config = dict(
    num_hidden_layers=9,
    hidden_size=768,
    num_attention_heads=12,
    num_key_value_heads=12,
    head_dim=64,
    intermediate_size=3072,
    vocab_size=50257,
    hidden_act='tanh_gelu',
    norm='layernorm',
    norm_place='pre',
    norm_eps=1e-05,
    positions='learned',
    qk_norm=True,
    attn_scale=0.13,
    bias='all',
    tie_word_embeddings=True,
    parallel_block=False,
    init='normal',
    init_std_qkv=0.0204,
    init_std_o=0.0204,
    init_std_up=0.0204,
    init_std_down=0.0204,
    optimizer='muon_variant',
    learning_rate=0.0117,
    beta1=0.95,
    weight_decay=0.0,
    lr_head=0.00464,
    max_grad_norm=0.5,
    warmup_steps=0,
    schedule='cos',
    final_lr_fraction=0.1,
    batch_tokens=[131072, 262144, 524288],
    max_seq_len=512,
    doc_mask=True,
    train_tokens=1400000000,
    max_steps=4607,
    dataset='wikipedia_en',
)
MLP neurons of a small language model. Each row is named by its layer, matrix (down: output weights) and neuron, and shows model dimensions 16-207. Each number is 128 + 32 x the weight over its row's rms, rounded and kept within 0 to 255. Numbers have three digits each.
After each neuron's rows, "fires before" lists the tokens most often just after its 100 highest values on Wikipedia text that the model never trained on.

L6.down745:149153144128156146110141100114097153161115100121118158097113169158141123143129116101097116116107109121141090165089163150120149132106116146166160141110132124132111116133145062125158072191147128117153115147133116123142122125145147143095159169156085090176136155140113137114087090159080161136088138128122169081116177141173113164109103136192153127157104192067123130144092174135179166135128103125095125119136123141194107107137115115129105152130180144122137136157170071187138092088109146111185122151139089211071079182175166132191175105151156140121123126099101104100100107119115134116
fires before: "\\", "0 ", "0", "2", "1"

L6.down234:134068106171094181107165158098151124173095137084097115120129140151172168095176109126108128126137085104159122084101137149214168113069094125124123173175139118182156112123120182133161100150148141168152184098166103170154145140144115138113094121135133082136087095119080086128099092139102079160145122160178133102111185133074185131184126092156106110130129118135134083085112154080165161140145064169117118103175055161113087066063139009153110047111067120101070110105083155141106138123139124092091089075049139078085117137087162149179121173081100169154093130109115154071090148152129180146
fires before: "in ", "and ", "for ", "by ", "as "

L6.down1015:142032160062111069126100086079088105167111119112125173137174127106101093117080162141070165122143168183068133137171152149124068143119117088146107151101142126127123157167157100134113150073101092132118117134136102081145170077084069098066072104126134118129097105103099145109107142153146134115101148161173147120135123183174137142142082143092163126117167146128089116164144097175168094172128147121089112052124113118152083132154146133103160185106129155120114169118083060126118145106119115106120114098100099111127112145148168115145107129138114121164174084142100109102125101137178101146
fires before: "of ", ", ", "for "

L6.down1219:163111122083155173118147109109049132137112132135126083169119118102157167091120146159078138141141048027177051167137089143173157160143130110166137113119093060132144152049094169087138061183116121142152097178148157071190143202159143141068111119111115157075081038096143098153129098130132147079161151165079115144158134165069143057105131155157202105144127095128090125157099148175139156078106126167147075118159132150147091125126137153050092138136199115124133105123128116114142163171168135136122111080095131091083161162161142106169157149133078101064136146076078161142062101105153160169
fires before: "4 ", "3", "4", "3 ", "5", "24 "

L6.down2337:082145107108092125067174069121111073159090148114125117181111101127157198094124125150176155109115062133154148150120150144143075104130130155092118159112165163134156104163070114114144141090140121107148130120148078085088142133177107136107108126104107154123121193122077129154135138113136162117182094136146197093172082144108087171166143088139158127102097125154153122106161145175132153184100122155206089083096124149110187152156151149110110130097092134111161112105120174194165100055103117061112107093093142136102154135102069170136149117102127083155091151117110125130094130132119139175
fires before: "is ", "a ", "(", "an "

L6.down810:163193065136085162105112116150166111153137139122143167071138123144126148139112134093097106052141129087170162160080135148163096148146164122127118104168164065126114106179151142112136080140127139094154104104107149155113065165072106133094142124101105142063088122097032068069141141092111161108153049085145149099039108088142100132149099179117133123154157092178143134198057072131150137131115116117165156139135098105146156112111068158126117171155193115107112131148067124192126115126127129157122108187085122082069114189148162121104110145167132170132109099125139109141132152123084124073
fires before: ", ", ". ", "."

L6.down2326:157145135119099108113168138122095133117145112127106141178190124188130137115120115083162191147114125097135171144092105154116176103155104128120133094127195078116115138082131102090172111128138170155104144169235129129164142162108139185065144125089147099132129139079135162081091105111106128152127175153195134098100094123175166170091179084143115138107223098099144115166092142182084137149167142100092100180120135078171161187161127161137131148088126105152137231116077117131175122113162097116079120130113136168135135092074143168154109116116100101150122126071143132124172108000140092165
fires before: ") ", ", ", ")", ". ", "; ", "'"

L6.down591:029114184122171115194053130125172167177167132132108117153124084154117200098099147137134105192069106139157131113084106172181149133174105132125139052069148115120150083186103106106127192138154138114078098149167139085071125139115110086169137114122186125137144157108156164165088108094121163150114113132088133042166109166113122078123091201117119138148121135106118096157079074131176110116106127123161131143128122160124081148096122097157040125125104187146150173113136163127148045153072122157132170105099170120097076120079113143122095165134115144114099135135108147146120125072150076097
fires before: "of ", "and ", "in "

L6.down639:118079175123158096093127156164106070140121173134165128109182182202107111147139125129088144125156187137163127133166120101138113162146132175076158142193177136094157114128165129099141148126097176119122139126091090105108161154082153187141145123109077113115144137111144105140105107136195088162148155122152119131140142042111064106077128180139125127148201063135120089085150082113142101123143153141135069076127054175107130155111106112075109091138125107111118106152122118105098172172133134101107131125163126076125135066149165123166094088082195076179112127131089082107056096102119154152
fires before: "==", "and ", ", ", "/"

L6.down1366:156105110113073111144189183133111151120113135147127054100134104086142117119125059149106106139152102071110170086155178188090175158146136085113158127097147133133099123125133084124087156176120086176064150103191137121147078135207102146109091186168103088118073092112120148156113182096113170096105120095141138129108123080183057118176068121153152095197122169127120110162100130086139125164130112176124151091139119121149112127125155149107179097114188126148081163129165064114096197148135154128210110197151148121098094141070069110084113060153125191157111081138169137099142140122073058155
fires before: ", ", ": ", ". ", ".", "'", "–"

L6.down1818:143147158100097095154172146124103085174173167169189106152087160114080112110085141096153124112137146123141179131113146068156175067061069187126133126079115112044083138122117082118176120137069134128084125109176141132078165166154147082096092182131149114133139141192182034102090088110088141093115098102186138171114149134121167074090125103144122153162168130109133150140145156116098113111149156133185175129139136084097093110154067126086141105113137126098154138101107182071103096116167133146144116113186087089109128113120081136172183148092147102090156134102093148151142132167148143147
fires before: "7 ", "6 ", "7", "6", "8 "

L6.down2020:136158140165100079128111094093066147133041151196196168222131178137191116130120119111101067126144093154120145142154138075103154140102143069178121113056173141185139163100061158088152096149123086121140150088122093150132127083063171133094136107102134137114182166118157179088101175144156130108120183198105079136166145082165131145096134099135126186098124177204104044120119095096113147110141124086084083129153124162173158144135117117119111071120160152125117128192137123153118091172131120111160102130152151153111120174089097200131139091113150152166111128092115130078091122116149159145
fires before: "2", "1", "0 ", "1 ", "3", "0"

L6.down2888:140085157131133100072124155152170159126074190153104141127129194120099084146115148096183096169130125099148124164142109115178073047146090102057180093137135099167133093144093155120158090215162087120124153200144139103087140131132168103139092090135113126125146141173116128158132065157125063109129115095118154116141144100158157123154066152149089121149118150035169101147079106105156133144086124112116182096050099094090076113090159193123088109172105141160081084151141155166134151116203157144125129105125137150101125090050107120188131111140133180098094098141166129126152161147138131173
fires before: "8 ", "7", "9 ", "8"

L6.down1132:142139156138146117086179156135136104128091132099144097140158144131110181085103138083143147083165136121103149006148117142088163116112130155117099124121104102174183167133140106086172117158131107139184163106147115093149136100113153142077104135134147111077066114056134130097131154132121113135131179180146115215128126139168129124106145125184131151155177102159161122132114093143177118117193109142118091132106147115130124125100080179153101122181105136135173157134164148156150181119140145134168147168125177109137116159118122186168142105191099124137199114151070123088131133087114087107
fires before: "2", "3 ", "3", "\n", "tum "

L6.down1331:089059136121174144144165134184128129126082131167095100103181179131117152153147172143100132153164134154147131151113128187096105168155155118155116145152183143148132121146119139147136069135197111116129065183156113159125096130141155123108145122129137092102092098190101113076114132095117144144150155228104127128122126107091174077138133161172162130105133095098111158146121112103162112137147180139100108115145107107152147111124116118171147097100111169094157167136164105170075086135163138135145114159097082137147135116146071099164126113168114124191121084127160129134161090136140142153
fires before: "in ", "to ", "in"

L6.down11:233166154203154066146119147148152129084166149034090136164154146153178120144143093145179188109142082114137105141115137091107067159051170107062189110160107139129141080143121135186113177160173132128118092163120118151107132108103084152116131113113109130189122164154139109094131076102118152114090156104105099129083168124078125163117116129163144186114154150116133146142142096194173145101124126102169172109128196151117081157170121153161068165153086147134110099112124143158115132084135148143150139138126115147073112151090161102161113129116105155080122169117135176171145145113121199051
fires before: "of ", "th ", "-", ".", ",", ". "

L6.down257:182055135124159132108081117106138178112107145160151084105164122104143129145109077130132083125057088131154118139144138154142132127131093160123079117107077171088165073094130062213051148176093119160126094129131129130066128126093113198178145122135148137096112117158150142105146129070075159134107128102132169091149152118180137087128127115063141159098106103090078153171114120147120110099144154152132164088132134126124118098167120102120138093130121111241049124131050202092075110100141159191125091137104148128117117108100142092144124146118119121142084080121147109160115135128111171174
fires before: "was ", "is ", "of ", "has "

L6.down1495:131133108103141085125066125106152246132135088117114144089118186112106104129157130093115143089101175130106072095131148104109148101169200112155137066147093129088088131124098118144147198122103126117058132110112057159134108137091114139064090119097117144107111115141157156122122174102097117141115095119108124128125192120141128096034161075121123121147186130073154108152137107138081093163178164118162064111110124128121086143106149154112114192129089110123175117123115143128153159102137168120121141135157115131096173103092103113123070194117111099122084064117103117090153112157139084070
fires before: "); ", ": ", ") ", "): ", "; ", ");"

L6.down1175:174072118128108187070081068149155161181126132122119147141133073111128122106125156118068088197157089130166108177104102133134133165089111120124034069112108103102124081138079076137157163167128118101145138125129075086141085071118134123139108135129164083133096158151080099091145134042181178124179140104150077135092151166113183135142133104078087084166165122124166074153132101079113129167111169081125075121152095169125126134150160147186172093093072108137159126160104177170165127225186141097172158062132094107162098103113103153030138105109131108050151124178171113080168094082077181137
fires before: "0", "th ", "s", "years", "years ", "s "

L6.down2273:143117133148125097129120088106122197137175156143111159125138166136095075119077059134119127153126103067091123146106106104132177113092161083143063128138105095151105138073135123081112116104084082144086065181164161105098055106135192148047113110191122020105230115084133123141156115136124149129087091163175103161099144116106114167101117125132130100102155148136111123100138106140121144060111142136182101092117180180143115084076124161178169142096133071122106115144110150165073166107224126158151153137136114158045170123118078077110111140126125153104153067145121122124114083132130149178
fires before: "1 ", "1", "Laz", "Kap"

L6.down1098:122136180103108119158103130110152161102112138099119166120131146177154142105085161102128139126078050112047198153134178148154163125118110109088110097133122166090117139137180123168103118151129104091108192073102130178191097141070154186124127116121158139190110110211113233137139166136124132158135110180085146100143109103152153166159120137123097125144077152154170094115133123144135100147109139108158165141075127148113163166180087085175138149087114169114103175112078105144116147113218086140167131164154156126156130144089114082101135169241132100155152167130103102086148139073067104146
fires before: "\n", ", "

L6.down804:091157099115100157076074092039082134088118182129102200183114093161168092051121178138127123111072105124158094134144168138125194150142087088117144170104140098065136134121124135140153106168140125173157107164178145136155119116136129134126146200125121106128149099121084153126133121075125080086116129111125122133151096156123069113156121122098185151104101141062161131167200153116184102145158079133112109131126185122133106109143146146142115095147082116155086158082159155155150101130113177091087098104136132093111087127135218132137074133095152110113158113147130139086096164125145114136
fires before: "9 ", "9", "8", "10 ", "8 ", "10"

L6.down968:133186125114193104156148099103119106168158139180132112135117201134144143091099077121058099076163121192136081107135078110144158154102140108140174136150093132180176179135175151128128113136118117124173160126093155124077143117138105152159113132152106108164045132200147148144152143047157149151097120117139097106141076104109145126128140137097168075152099124154204125134122140138133170057107095134144147150120137086157140102117146054209144109085109099130126152118086115122103083149209129095143129120092119096174132136157134125210137141165047112087154166133100142106100116081145084131
fires before: "in ", "as ", "to ", "with ", "by ", "at "

L6.down3008:110113114176099094067120126123097141114111154141108102080121100161170126118123104130082087135061148171146114074114140105214127165134136118117071120170151150103077174065132164182127066190135154143128178160148141107148097080184169175123149128051151159121102134181109146159053145130077126110087110094127172156098159109148148152099139087118136131161158166098139086074100152124123074146094101083144197183200111127167138119120112101106104064093149101147104121104104127091132105077202170090152135127078178140074132147137063105067195094140108135145109148107153096163110139133121119130
fires before: "\n", ", ", "==", ". "

L6.down1928:107099117123118122075143149109168095163174128068161108145114085124178160129138144127146072169117077140110129113128159191115176140127086129213159168107103157090195142144129110180159117113123107150108139133159136153202108088089093176132139140155123123157142153120095154190094094120098173177182120095154180151161180121182161138144141168137107137156152110119147141129105123153157192118082195146058146129141162115177140150178131147139136096168144160107109139169149112107105109127147102133077116172114163073118106113173223163118155114131137123169209093078104116131131096131090073109
fires before: ", ", ". ", ".", "–"

L6.down1388:138127108113196143189144143090113159132075113120023165090126155149143141190084169112120171166123097120089081128156102131124133149130144160145155165110080118211123089067102132097128150084098129161139099180110138092130160136096125145158172103120178127123088130136083127089128153149089076121071123129174138138102120063145147127139177116134144150119145128154085113102083174162114149099095165169145151143143114204135145093110157151118085171132147172127135092141094117089130166108176127124172104105147094134100127143123190150148085098069157087078082159164123136139124134116162093163
fires before: "with ", "by ", "to ", "from "

L6.down2479:123174148109094115156107069140137129107088123099107110138114132137122162117065155150117113107153150114166141150153121099145154168097183180149170148144148108146128086141165083132154112152115159083161143119150126173134111120039116080149183126158150147121165115187153131142089132182129120125102154168076117121081179109123137031131121123138111090062131095122118133130081101161130071146135158091136106137147145167128132141144144131158164130166130104154196154085204121111093165134094135094102132103124081147126152144141203125119123160139104115147135140166096121081120164148134144125
fires before: "s ", ", ", ". ", ".", "in "

L6.down1936:131146109131155146095150111150163113074128101091165127152131148130192159165095110119164166135115096144169163101093070105121161136117147115140098116118149074157161152141144109092152085156106098092141159147186184184196126167081078138117093105174104200162075138178115192169109094132085139088069149156125135072155145192135158156108111152106098186085108108100116137135124199143122084104108122148069152136075144081072139143152161176115133141166123158147123146108086135108132159129121084163137100113111133140159140140104122107136098119143140128129118119179104110185174175105157172119
fires before: ". ", ".", "1", "., "

L6.down2830:123110147205189101107114182128109166114159172116139170143140135146149112094089115084088131172057122124126087089120157160152212132078104097102112155141136140156110123077087051130130124182133109130074128146153144086160127153156082078112140140106120143107125071180137132097118188085137194094173142061140079103139193083075166212116089128131128121097164165156083196154148148103131193129109080107147179098038172105144147113108159091151159089109139200131103115173110158125106153147109086150095140150137145179174131067143127070103151107154147123126131172142115120091148132171199138143
fires before: "5", "5 ", "4", "4 ", "8", "6"

L6.down1527:153123140093161154173128110131120114152090150102104081186168124115116131104117152116161082138126117124161075173134123131127146075091110109110087067096123111153128119084161117101090135115125144188185091097131127120173124105175144125158106121134105167150144152100182091061128088149166128136061139124112137145106095145141122148089079137107169144106086143117095176081136153168132158123101166100094186171130223108130118124113138109105117139138100142133094152080148122135143156082116112138191089148128148113153091157136093150126089182118128135086175151082097117092142136168162125091
fires before: ", ", ". ", ".", "'", ": ", "-"

L6.down1484:073133141098113105138126158106064144185084086062122119129109114155121167165128175133128170126152091124150118169067077163115115074108146100106144125129058115186156150177098141149143170088255107126184153141144095156136098107071117084087116122084164086148164076208148124116125145134163155095169144184154144129126159145121111098111101163180107123126090154167149185114058121049128105166162108171084071089089097140096096105124124163110084111161081113154127149124166069122119106118140126139059114112122110128144126159115154115145157125092117116136207101149122162119138118081143188183
fires before: "|", ": ", "\"; "

L6.down1170:130088134114129129171140111155114140098157172072155132086079114123151112118075116111080075117192111172128084122117199118154093104138081074104087148124071099143113162183130075110184099087089156133121165087068135139137178120099159169160147128173080126159127058135086181143130155126125136164156147154104122120138170160063124100167123113135096124166120141083101148114157075127195107138094077160136114090115107122169120138140139080146084124129082104080145110135137144115111124111170114175112071149138095147122138152156172156207144084131111105158132117174062127046065186071208165119
fires before: "|", "is ", "are ", "had ", "was "

L6.down2423:173196140192162087081162148080127156171150044086118111137171087145126114068134170177127107162092130085089175135148153094160142045152138089079111122141127080118123172124115106136172127196099109117112051086160118153100110086171110153051095127096145115100144118197112139104115148101087138147157117129161130179143150107133144105132148097116179100130110064137085108178142130176083115206086165134161166128139118195115125107142108114159165092107152161117080163104149102219082154154154180165122127122179151081144173094155160171129166165148151181126101115108122159142151138121082078139
fires before: "th ", "s", "s ", "-"

L6.down754:096145078106112148064142097140149103184117175112138084083166130121109155144113165053146118159072136109078178150108090126088109163182120060085119141165117117151172131115161122170091098085097176119138138126169066114141124092101116146094134103128110157107105175136167147127106139145102120141058157101110142055169105162196104102075107174068123134116134104122153120099159126087106112202125109110070131119143161137108154157202138167152140123141182178129123085174143108107129147109109125148101107119178065147147100094164187140113123195121113148125117110103110169114148162070116135167
fires before: ": ", "\n", ", "

L6.down207:063135097099046148161150145127146154138121117099107122110122135106098101132110103116129116079118116109079114129093132186127116138130156215086129098146067109173121130088142143164135141118063095152072124111111081110196096148149105169118130097134143149104143129109105165105119122156140137145153151146139146176095156135162136095053121156161176186126104112133145112152131161141110068159159172106122174140147129109093139079136179152135178127104139144099140146114129122113107123093071137111145125156142060134125137173082058172096044108106142119114134104061138123097136114130153064129
fires before: ", ", "th "

L6.down196:180134155155182106174121091092138091099123159119101142131062136168169105132144112118087179149130126156160103104135176168133178164095170180108154110155109178095117125045126141117120146090207098147170133172172174104135073142112076095137143064164126040110079126118105126192107105075061107150142133138096149090120156104132138161147138112151096126115124157153098115121116116112133116145176152199119090170143116171101118106120178105066101217100077130095131124130153149137166176153086130133179188161136163165135139172143100124150205122134150126132108099124109083173161100128193110169
fires before: ", ", ". ", "'", ".", "\" "

L6.down1634:159129174117130128151139104129164115099109126185162136147072127126170148139205121143128170123120151133180180080151124136156148106138146125079102070118130157122149147133070131105135124116117118147124110168116172072120140107116143137136123162128087115149143134116169129123154115104158115181107131124111161113097203115133110172106133127062039162120102119101082107116164175194115152024137145184139118092126092106148101119120143156170066052190158061107067148117095162113090174145089110138149133197093117183148138130198081149105153092119130088180139095150094160141110143134144113126
fires before: ", ", ". ", "-", "."

L6.down1428:129163124112161105137131128202138182139167117098093097104118118097145149132201095130059105107127108109104156116125097117130095143116191150136145136134149106153089123132132147086133085188160145128120117195171133109110105125096185074097128154132161098153118173108164121084099112151058124144174114085182098148142221109188166143094158114088089128097119137089152138120132118126126066158107114113125114127103163176113072087118144142119119133131067090080132128164138086168157135153101071116122097152123122150060153091088124133155097143150129142121203148147133142158068139136093131132
fires before: "0", "1", "2", "3", "4", "9"

L6.down2693:076113132211099156125108119080123145073108112135142154172101170171149136139101115111117142115072099109124109134148134138122113155104159117119083052092150138111110113147128117125146117128124123132073111155160149111137128122096125157140092037150140095177131156116126079117125099172047119075142138148087121163107072152082166098102168145182166097164106150109125114142142137169134108119094162162120093100100150119107140132117100141114099112110108118104166188145095156089150076161117173095139135196176177156188127142138182132156143145057094155150131122132168168142121190152165132124
fires before: ". ", ".", "., ", "t", "C"

L6.down2618:079079075120177134133117118068120101089147120154141122211042097103120120153121142091146123136120120094148143149096103156143133101104137084149094152069096047154111156134149111135126157120131170103142091110081150077109162102130098135132105091113160112139110160114068117088132143108109126082157123163103101113171163100106149150130120131066211110144146070121153089134138098145131107140130116065107091078170098179122114150135214142103140132106143100091102153103169097122092123107102147167104133154162102132114072119059127102159153129160174085180145059151147092141136143129108201113
fires before: ") ", ")", ", "

L6.down2425:144081131114096118145098131086185132125124103193146116099117128178104076132140111202092099197111163083060114176074127155089117146158172084067141121195080117081101107119157156189162107066125126120128061108075177121155083124139131125109112066092141135186110093103099141146138063154141099178086105135095085116162114118134108151154152134161062175105190135124147138091139150117085099065177201087115152128104115165161214175159093193164091165154095145096166131118107181151185097106112091095119092100120120063085196111141130037099111177103074125130088108112126137119125112103157157115
fires before: ", ", "; "

L6.down496:155119136146136120112141225092125111098120150110115133146125125123112156172118090147218120141149119130156060124131145138124141111208169148169081092145113147136122086130115115149100095086097161115134169133182109122113140119125099134124146131087166171142134142111096074076142073068086169131141106107161192184127150139116140125089094120130091147129109155066090152076111140096142196164170114124097080153126126078125151138101156132099104153147120090161140109084117096109152173130113118109058100109129122123129148160134129109118097111109164140119048107204178121146141098124168151091
fires before: "to ", "by ", "from ", "in "

L6.down1835:144058126133120168151140168086150145125153135142096149145141137133091098078161163144092141090173100164078156129172176113118146083109139108129104173115143120111128113141164147117136086117154106132112104126179172094126078117142102129165118152188141105136146162124117150186160162136137141147111119130139091159106148106198122163130051138137092113158103102153114149129133172155126098117113137131116175131163151111159205159124171132107111156112172152140152165120140078102104134143190067106163101170098138110093149178124079113119193165158167161091164127129190157119112108137103139082
fires before: ". ", ", ", "."

L6.down2549:166122098123112155138135116123150191114133117146134097130104114132120153108111163125145160122191110195139118082181147123119133156085123098100074146111142063139088130128114160126065122180135087084127137119160159164133138135112127104144107080160149169124146084123036154145160105117090152086109116109122082139104171113128074095103120111096154090109140159123124129065145211156198088107130096151088118135102116166162126079156106140138146126085107134103089120095111123152115104203147138129128100137118135133162115187114108131160082115176073059176205159132139140116118161160122170103
fires before: "9 ", "9", "10 ", "20 ", "0 ", "0"

L6.down620:110147140121147127095096058064077146089159208115123106146194116128154191120139121153176098177106079121105087098110103075127135107142171096156149138062140114093114133128202099106110147096123127164147156195150121113146076114037175127091134019107086136080098094147193157085103113127184166147135136116121147076112149119169122129179128130161110074121161128188102098078108124064101131135129130125102202155162160138141116121136131107088143066167148137122141135103197119077150192116118131168156142132134102097159146083180176098096105131178131136116093109139119105151132149160116138156
fires before: "."

L6.down844:157183086148162147092147151080150096104156159103148135142092119144132125111207124194081178100095140098157123125098140110122152135150173193225107160056142124136126118161127155145106150114053155150089157153109051051209072137103118134129137114093137112121111106104144171106097129123087168176091166127127114097092127128112134118104138136126107145133172155100100111107118089119171100110157132201136108102090124129148139098149138166137160064084130149079057022122127123151103139111181149157109161190115095110085142112165177200047185123140137106170085099098161175098189082030138104100
fires before: ", ", ". ", ".", "-", "measure "

L6.down2297:111157157147181035073155155145106110114200060146097131147137042160106081091167152122112158131074093143098176076121103137166122133151156082106131122150094135129092159120151126115086076173124147152177101123141104164104106102111132076155101142109055151108142119198132143132137132107177140134122133093116101102104079141153074175090202187158069106159110109150132104149101068087138146144125092122160087096094173076133096105078049112121090104138127092110095174126155112123129135104137114108168125134162203104061148160098171161119095096160148146145072064134144099102168131132177065196
fires before: ".", "% "

L6.down2906:103128147127158107167134183132160092115102146138107192141179150113137134081108172137127148129164154103151081142128107100111136167078104092147100133104137144158179149115173120164172141096123107102142143124128118116110125081142063073135105125100119162126153113092110097096102127129100122095048143059128130165128093174085202129140021112108147102142110147131167102138063142100135149116133163104159144188149168162136083136113137139129142189098148098158196134110135070125147155162113144126102056130165101122094207178108175113159099080135133121058104147157173135087160116170098119071
fires before: "| ", "by ", "of ", "at "

L6.down1295:143070208156128178094148115119130118107103119156116133138125167052129116137080172094168116143082159141104083150100114088152150110127127061085136183137136103102112118108087173086112197148149143114055100116038106113054095119086147099111189147099132099109168077134108143074033090096072137155163113070072141111112125088077163105166201109112153151205088094173113082127107103117150092121116104133111141120106171128131094126130128163192124088115139130097039134132164137152131113142103142132113181112157128040138110140110099164171157062137120157123090139174121115139096111123165070088
fires before: "\n", ", ", ": ", ") ", "; ", "=="

L6.down2747:136169104141192140143136100078092105152103215146057106111131107099104122156121130131154095122106107101142163161092174130161067156186111106100088149082094158146105134120065145115097143146114151167132171129146152128129194092103114112107127141082139133126123150106159129044125118146107134058180132132137157087085168095140151125109115140117151120173164135191134102144022146103086123172111096129161079127090078148161120026116190103150153097141107114118105196083086142136153095095148113122093170107111163168139161087088193175105118086189153114074158100141124135118168162135104162096
fires before: "|", "were "

L6.down2766:096112105109142159149099149149181119138131144197115110165141151182054085050155124083114165133119166091175188121114157146121110068094124154121120153137132130103177152138139134129121144174134110130071123188212100099145113091128092072182119160110086112141158140072109167103202090142109173163105111095098171125114147104146078165164151173091116092170117098121142128135139132151117130134117132116143121098106113120175150055133133129172131125141158123134107158109135113087108128128097130141154151188132152177081170152076134047134173126118098091141118113093070142149097109122117066116
fires before: ", ", ". ", ".", "his ", ": "

L6.down1776:146109114123112151090170110125107164123089080125159226129159083185136136130179184098123140100150143071123134096156121131158088143067149115121113107084178177158139159159170094145154135172176135180126140114117111099162131079135147155102139164105118165132132171123113094143162169151153139120134099111100179131187125139119113139149113123123123142152085162160169122177063124105176050188131100135143169143182151093133122087134161112103112107162175115064101114125128103135176112133109111058151135091173107102106112171134114064088087097131132179137158074123190138087121126202162161043
fires before: "on ", "to ", "of ", "in "

L6.down2943:075120135092137109116204099132140222121144120133134120155176158112171120094105122099161161123100108156105139152130156142136112086193112147146123104159181165118086172128151182107144087159139120103112127170116126144144153138138176128127061153163125109077101094183123116098120075159101153080116099120147118109125152124086078154142090128082101144097138135102115115169125118161072118067109101142182144191087114129130105131083180157114090113060106058137108165070147140084133108133176093184171109176092124188118057168141079099167099163130118129128134121104110109130097135155125164168
fires before: "5 ", "7", "6 ", "6", "Tun", "4"

L6.down249:141124131087083132138150138088084119124146156105069095133057134141118123134096159119103102131145089107137143138147165163130104070161168124178161133133167111190036170151156131149160121136144100103122132109106107171099091126051108125120094162072129117121110193121171129143140086174067201173104135184105140063075125173107188152117139107152160108096118093101096166096077094114102101147106154135103163101125162144115127156138100126092149178101112148121206140140140127175101176086088084119098118163134143085112152113120097168134163135155104174190101124110102086154142159079142126119
fires before: "2", "1", "0", "0 ", "3", "5"

L6.down2886:163097153165159183109148164158122124150131116111080214128101137096141081098152102108173127121138187081101152126119129118140137148122104178094115122175142079087156155127130162101156130129197086148165156189139168208115086130097079124128115143150110141120104133113066140201104103095046130132151153068178093132179104062158110104098098116114062130127122092134113042127129142117102124126145068105171117112130133085066091155163148087134087167128134205108134086102104114113131131094141103202161147100176189139097085178133123094185116114143125055151131105085103137116097090121143117096
fires before: "8 ", "1 ", "9 ", "0 ", "2 ", "7 "

L6.down2763:166098122139129077132071104127091160145156153181105136106144185132163123143105087134121160145110144108110143123140111124148171128138148083114109139025154088099133119121152059188031144126197106167129139105124124134197128115146137117124090123164163126125097115121126098123106097138123095133158200157105114140153191126105098118091137095135133130139100098107119134105118075133106173151155145153100168121173060112134093088218164071140096178095134133101142126119143138101120099120124083159131134138106140115155089183085138079202157090162122141112112115113149113109144091107148142136
fires before: "s ", ". "

L6.down149:111143092147123130121116137120132127147099131146146141106134124116112137056137128162104119119125189105099143135094126118095068156231097114086125135118133118111156055089147125162123070087066124132136128156073071090162141181147098183116122119146128110162140132126119136140081139141222077088120113101102124112159152116150171107086106106143133145105128112155134126128141144140108086199094159131139088109183109153157150105052115151167099123132096141158136104135089128087112180169157114163109117086140116110143097164168120081116064120180099118181133104111133122113154132122160103101
fires before: "\n", ", "

L6.down2893:124190150119180145120092100125165171161050210141146101123203036111102108069154116118099096030084110160153122129147112121071149168117099118103154101114153093152126158078141155138105111155121102104075107140089181119143174133109121059153163148170072116172146121153101081140117155145107152130082149049053155155135162180101159099063109110152179183113151112146115115155127145119141134116130152155149142132141124137181133103070075115152154189151139125117102135117055146147126136068125084155118139109090136099138079110154173106065085151119104071069155112093151126128120172169103176131
fires before: "s ", ", "

L6.down1282:135116144133117132045114104154138097091104173200196118139100122152120078108107156136090139114200165190087104179120063072125071090143130126137140127137123118131118124134140128153180079169145055117155151105049107117089095145147111155189173154088157039171149175165138174135147148107113123147136139097090101153135099097108114092097142168111195150060081118144152144147156161206188077053132183115105102151137126072166144126149161111093150117154142096145093158127126143146130114095176018119115125114079137096079107101112162100097142205082145142160109156110122100126079133140112144112
fires before: ", ", ". ", ".", "'"